Weights of a small transformer language model: MLP 768 GELU.
MLP neurons of a small language model. Each row is named by its layer, matrix (up: input weights) and neuron, and shows model dimensions 32-223. Each number is 500 + 40 x the weight over its row's rms, rounded and kept within 0 to 999. Numbers have three digits each.
After each neuron's rows, "fires on" lists the tokens most often at its 100 highest values on Wikipedia text that the model never trained on.

L6.up132:546492489470570512487482446565577449522509505507506482541516554510503567530519577485490413482528577424510541493470435515470494552549457495453475548556493453507536477447427452451516514552472528477549496462471601534486419570461492517494469551468548504525520525546506533485436447481476469549565510501469413456536474496443480487508547552501516481446534530491431476493530521503538546549513510553548471467451480508491488509493501496534493464515456416568560472408542473505530530491559502518476500550501503499510526483498528475585439521546487529547494557561573538515501434460453478471
fires on: " for", " as", " ens", "te"

L6.up365:548519524461461532475406437519573520489438541461589477413482516495509448470451477507492515521530538538528489529458492539505456458590540461555531483551509526447532464549496508591542500418474507483491546437542525438485415532461492500471510480449457529414543460558551504549564462525528516526509552490463479488513542503505552512532522499506503507442556481534518447496519476505565544521544444521483450610540492559502468472434437526502451511537529509481518541514517465439508558491435565446538508519457498505500509488477502534481481453488444489488424497562507539537488425533514505475
fires on: " with", " in", " and", " of", "g", " to"

L4.up635:578454474477535529533514505546591518525496510587453485451433511511474552522478431495491504439531493536485518496470467453407489536510486470465475442503531477472469413447510423463503472502447486444496458433542487579447476485512446452570572494473472542524541512472529523528524506582489542461510548472521491424524494532499406506506562553545502515449473407483466463501541488498516477454517501483416494538508497444559430562555514499471569450512528501548558485517546439449496511442489542491484478573472418512483493458470494507441538515443564481535520488539540535495574432514534466447
fires on: "On", " [", " –", " on", "–", " for"

L3.up720:541423425440458559518527447486406469472521521480523469479439535511487509475442479467579467514537471470528491524566578503505480491540534412493486516542520567493451559470442458495484513491506576468500514494453550490474466546445485518515485476514544470431540504486524495474476547555521457522535521465485486408528508548498489511511516490487449492482481463483401465513518463460493477516613459502508501539514544421496507603531476442525493388501542532477522501526503512511525590575493467507496596537564471568477535528536448542423517482433526509453485473484592513514568533545477499429
fires on: " |", " 6", " −"

L2.up529:476455484500413542577517533465501505527410458472460480481509539589466449486471553512543451539483469511522437530560483476420524478473471479526539480509641571493511494495491449522536516550530543460511507438473516392425467480434488492451485432477563524544519490552490490540567510477466555482590461525453497525461522520578388525469452485539400466484434563476471459492552486538498528480456566453558495490471516481515496474448506464447506470499503469557457541454500469536530521491564482531497540491536512520549459508516501508609583505469484522463509445463523466528518527437469577460
fires on: " and", "ar", " or", "al,", " D."

L2.up96:478496450474470510445508508550494583555514562489503512441512495575547533448494600485563615449507498507460514488489497433494425460551472481506543503527483526565506415525460460488496526558498472486505546526413482524526516530505533537548497607467574485446499521440492500546489537542414508505529530475502515403440484517523460486504445503528445584491531585500519431529477540433469505521547539466541448507456506530538472550545494505592504518529502459481519529504614439504486568547509509477440467536599544511501535523491513502502543503496401502444503548519500488486493454451522501512
fires on: " both", " most", " between", " by", " more", " only"

L8.up192:499553511450488576524585513524514485547508483486473418496491568500440550490468472528549454499561520559435460539455588582537461536453557468468454519456496491549528503539526519520495454483473521495467499477497446490565483551509521517505523472526512543527562490493450460519454541480532456472411580460455520507558515522539471442469509562486466515478524462539505516565508552533527545561549457482506465578475471568538471555524550529563485525480543501537421463476489509518511520448416594496477488501548485512521540450498467543483508453510533478590498525473523508515553493515413500436
fires on: " of", " at", " near", " in"

L4.up8:541423433564502512455475508508445495507511516504472541546493508472471540542535482536487443478493447595426522498454455472542487521545483453484519420463497521540489484521452435514473514478520618480513556495396551510475468520510486487533469464466480525441557514469548524463501478480558476534435516470515494471554471503547534446484448524557485413487502549500517528481547532466404432439545436543473483594523481459466518528474483477520551474518560484461486543514517461509522497535459533551495561433525513489553470468536496501489541485547497544400617485542511532547455508508571506477
fires on: " such", " more", " |", " of", " f", " have"

L2.up348:526506515462507411510458489477448501527403575589421535521478513516451505443413532530550433487621437562437488516523527549453508497460396446475510479430539479435486423458457471509477504502472524510507557480510442493476474478438506505498510457502487476486521534525512508495514536586570539493545500487537547421499566544584419514518541491446499439430443454474548481552496503451566558485498466525508516548468561461501558502444466537510463472504534597573487542521471483510487495573508520541512519501572536556514420485482526581518565521428527500484538483465536507501475503467471579545
fires on: " but", " or", " and", " if", " although"

L5.up119:536351490495462474485436473522466485501498506510544516455487545537439553484450525510511449482458442476525519484514477542461465486538468476512436516462542479533492523523499467525452429453517614419461532539462502518437517526444467472500404462437480514432548489472542493488531515546436442507500488527490463492551515546534564494491485531525503491421510499517442544485533503460443522492601478488449566563473518516462565461537522497511530487501490549505515506441467503440473541522471484499541519512560512572517526481555490499547555465548528551514476455506562504567485412443450472411
fires on: " |", " h"

L5.up85:491431476513546414452476476561452483445438484490518591513465547508510565434531487507512474520487486418498514485417490501511482503481536450540429561558566503453537541510530545546466433467492518465511525442447527459596498534474432509560489551425488438469552531509586475521596518501503431503567502521433603517497532505517469539464501535531528534490443541450566472550505481494463523479443447548478420518509515518512548505483447570483440460564516485485537481459437466502510510521499414569533463465502500491443461492500541475504559477465493582513486490608557519499513558519475483512
fires on: "an", "ian", " |", "u", "iss", "i"

L3.up175:505500463545597501474479525610450504489475468496466481531512519479485489444520510577525550449506459418509490512494529467535460519477495494509455484547492471471458552454545544508522456512547536532463511535462509480473460474507486499565560533511573475451506491452561511524540485449449488445522526507454509491507598556518459480459539447549464528445524495546575496472529501457540516499451484496487485609518504538478589502461470506537485429555486470516522503423555469428468512595477513486468492513542487464562530507527543492548516451502590540455556549525514464471517511464442596452
fires on: " by:", "i", " 2024,", " 2023,", "u"

L6.up519:496543468436523425529583521470545528513508471543517505433481551496446453489466464566515478506489536533563409547514456499505540504476436462513446494468488518484447474524493486453480456548525485521517545512532520518571473529490557496465535590458486528517592512449506479542539481549465504470469559487463503455507484530477489505521458555491485521549536536533499511504475482442508507479543445477456480481540425485532419577485462483496531471502560565547475446498486437530574489484524509467427533519495415519503473390543529553493449470486567499570510481461489489451522527501419482424
fires on: " in", "b", " From", " By"

L4.up188:500486498533515489513518547499540596578515543476526462491460505495473471464501443522492486473633497550488514548445610504520507547482540495468459466469503493466568469510459518487478511485503497476496490469526480485523449615490536493450481498461438463480585505486599462540511496453576464396459468551502592514536476445513495511487521569463561471483537496517485478503510462455561461503546476550458467547462506505514448560525442580571456507495486471542495461454507459504523488444391565507463425488528467512444483509438483565517470454421471460532458494504501559549478441448511513495
fires on: " of", " from"

L2.up270:501526494484549480480439452494555496536485507395501487465457494536554525529454498490528546497577529571422495503485480522499429547489477559490554492495523513439530482480407523460460470567606544501504564473461520493512464529494534522429441539462479494485476522476576495563546479539489501528501519444517512521482505529591475567533512491464452548448462478480566393483465430459455513546515541551517490568499466515521491581500456540501458523538563497549505463503542490486493476565508481499479398569556480524494483495569524489463468500480517441512531506486479528431471504432502538518
fires on: " more", " most", " almost", " opp"

L6.up435:573489440394496493472574542528466521511457437543502519508501474468441500479463480542549480492503527570413519445508432481546510493475452432503514479452503478499477514499432489455532507468536532471550493523521514438446533511579429556478494526489472456532509557515508426539573530504488509482487552478517451471521486501529548540455452487478440480469483552547568539562500495469536460476471521482411510408580470463497593492531535503460497555464421495484517487440461489524568467504506497522495442531496549531551507473557492499485533510526484613459515527487475529471526519450559526507
fires on: "ag", "od", "6", "5", "7", "ah"

L5.up302:549534440544500513484486522503522546568490537497498600473505492490419542448487485520492475553482462478489450517439447453442552493531461482562478451538540493487521520504555533545551466479607499477520495490529467473566507569551489593562517543467483490470476638539495477500560483465481493517478525496436465462435530434507503444498499492465473517487436578506482478482467463564510471447517520462464466462467482485486502508467479511447546489499512493535585458424408490460482519547396446499459518477504528465524493435548518532570545530487517552485546500568509558469473481399550475439
fires on: " |", " of", "ch", "urd", "u"

L4.up179:517469530398441472523536481497511537523495464488572536453564493531505491496503509533484549473618477508501503516540473440473496507515463409485518484494529476476442503493458474588512399449464516515587566515575502536469476486515500439513484535545571509509535515479536475532525485576511501497444519455465443534490465473621458546575534513587511565518507586479510440540443507443478490507471463451432491609515543461491432539522509519466584462503540519505514451490553441501554533516530498475488492465546490513432526411522464553496507507468500518487552547537502484446458515438468494486
fires on: " B", "h", " in", "b", "y"

L2.up733:469416500522520483495573454545503528473461503590445464511471453495456495551529472507541555494575512525492503538486453473471422418480531434520542496454533489430510495515465515555483516514610513478486567508497454526467501517490493494528550556420455485455516457477574471497606570450508401541494529490415481559476510550536413472528523458513487534529449524461547473546496471501531523474494540563450471531486531499460530549564474524472495434510550528473561536468512480529566520529547464524488464538576498496510435466525521497475528481462534532507531519465546440416520510465528456538
fires on: " The", " H", " the", " Th"

L5.up196:533512486506519463568473464602505559520497494476477562546436494538477517481499550525509466432500440524506492525465443510523518485490403446478479447562659504484523567538476523554481445518480529429515439459490477451559460509504466464468506488571541515430520518539477481514469420477532533514479566536514569509510545555486402509565524595511437484482513479516457533549507543468488502489530481585537460550514511508520512562471534486480511448491526447490446489479557494499500483513514429584481568524524468540495462522535541533579510479540518565413504455478516546515533527506458521475
fires on: " |", " have", " N", " or", " con", " and"

L8.up235:461544432522507497560538466578532553541482530548532492443549497489441454428467493490501487540525505547453460495540530515552487505414539496478510504516564459540529475542511525535504488442457516536511521459481490512520487504486510431493511508461563508448564455451519434494493425461489504571484513496427478484467485489504497548520513541467451586512481542474568424479509477455586430445491509487569439611542527534570448518525410509539533507501558546526496485521520427466492537539512480531476575521554463503447472470522527503574443405500495471492545464500525501473461476501404412447
fires on: " B", "l", "m", "re", "b"

L4.up39:505485531456500495527481468491543562494475524496503525461480572494423426478445542600479458466495612543466432489465461448592502478517597464465522493571519511496568505534517465500444468438542473528518443495544537539491463578466600495540544521481530452449549503577495502570466544442552427504436486468475509491510476537483454549536528521491519575453516471456486551533474551485445511477510471568499484588536492503555537489490432521515507532494497535569575519488511510523520527498518440420430493497491484510477478452470512477537507498469453455515490464544420480528482435530526491480
fires on: " and", " in", "-", " &"

L3.up752:449535492530564496440514508560536557545463499641487528494455505424464434471478476521533544506517479472490479439448532467479435490522486412543486502509523449522513499450532457480419526546506466490511534525506520522480482517468469441496501485535543452447555465482545502583511575492403461574460531518459464452459487546477459471486441540482473499524513536496490463503453525504472471479481459561434421612485571504540532498471502488536525456422519427533547493442487428566445509553547465489444507573574461569489427496554554538499530500481453502507487487550513444512502503499519539428
fires on: " J", " Le", " H", " The", " (C", " \"T"

L8.up252:543505486537480548433534486467471472562450574538551556478544544516485541532490504477493500506484536489508458508467474480524507544527502455532548442474524487519481477547511465555520507505584558516553521463403531501514474497526490468523529431514496551476574530523541481462527542513393510588534514465449490460500517448543415555433528582515467496524527528490531500525491533451463442516473436478435461480454470567528505509490566527536473388484482487521583562543402498464522563558489514502459623543564542549450509426492450482542567504440479519518500456536508493509510491512512461488
fires on: " H", "f", "-f", " A", " o", " h"

L6.up195:521444445550579538550458511522563459526488488462615442482536506546418505475464456499517454451524476502479477480547452483550479480454483496519526458498505454482503482407525422527526527510489501491521483569525548501474460455538550451556472531526470489511573521550543449487444497568450438455504534518508473471505569455530504536537506497554511412544474549482495487499532454409569485481469457552492485502518518439499458537519437525573510439511581569516564471410498502507536458511490467487482477486450519506439523407508489597491502473480484564569548547527477482449475536450513531424
fires on: "h", "b", "im", "u", "m", "w"

L6.up682:473490502419527498483586575503453515522394528525521568450557536469495530531514431542546416488561482499494512444456452523516445482541539472480498525443525482515461494515492472486555516496523558496520525549512580495445530496522510545510467490472531553506512488487569471496529572543529484444522507567408515436468487461533526485483477498534428440415524534546532557505467516521532494538523489455423476470524523499530411513471528544491487410554606498513471490437470481511554490514485482444560463475492446505504477478505452545435497397526512580469577510554515465537501499423482487508
fires on: "′", "9", "6", ":", "8", "7"

L2.up495:541472420453517554484507553526500501562445517588501417538529506512480514441483496530518470475484546503465511454487472497437428544540539487512520456472505508467497430430476480480525527544537537469497524426532572493460443507560507498466555600544509501510548517517476532516546496511465479501525537469468519509503519498528473482511408504442532496444512447464529516483477465517518467556519452574484478592484540506519501495506454496499517362472378448602505463519539537532513511437512514499498469504511465524507450498448456463479503455400580489522493467475610514437533496477518558486
fires on: " On", "On", " on", " by", "|"

L6.up161:530470529517585507463446465528520452546495455467495451506588431493451551548537486479534525538459488489496494453470441493518485541508422447437480474460493486499442526468474514525555431521505530507491477398492510553460519530459475561557565506443471500503512526438569504515582506479504525486503535463450541468511561484527449518444469500499474503501470488463446528562535409534497561535483503516444443535551568450469553521472507515501528488501495491537505506432401487548471513485502459571484533539606460518452503544600516528546489463482461501572585483590553534507535504416521554517
fires on: " |", "5", " and", "u", "0"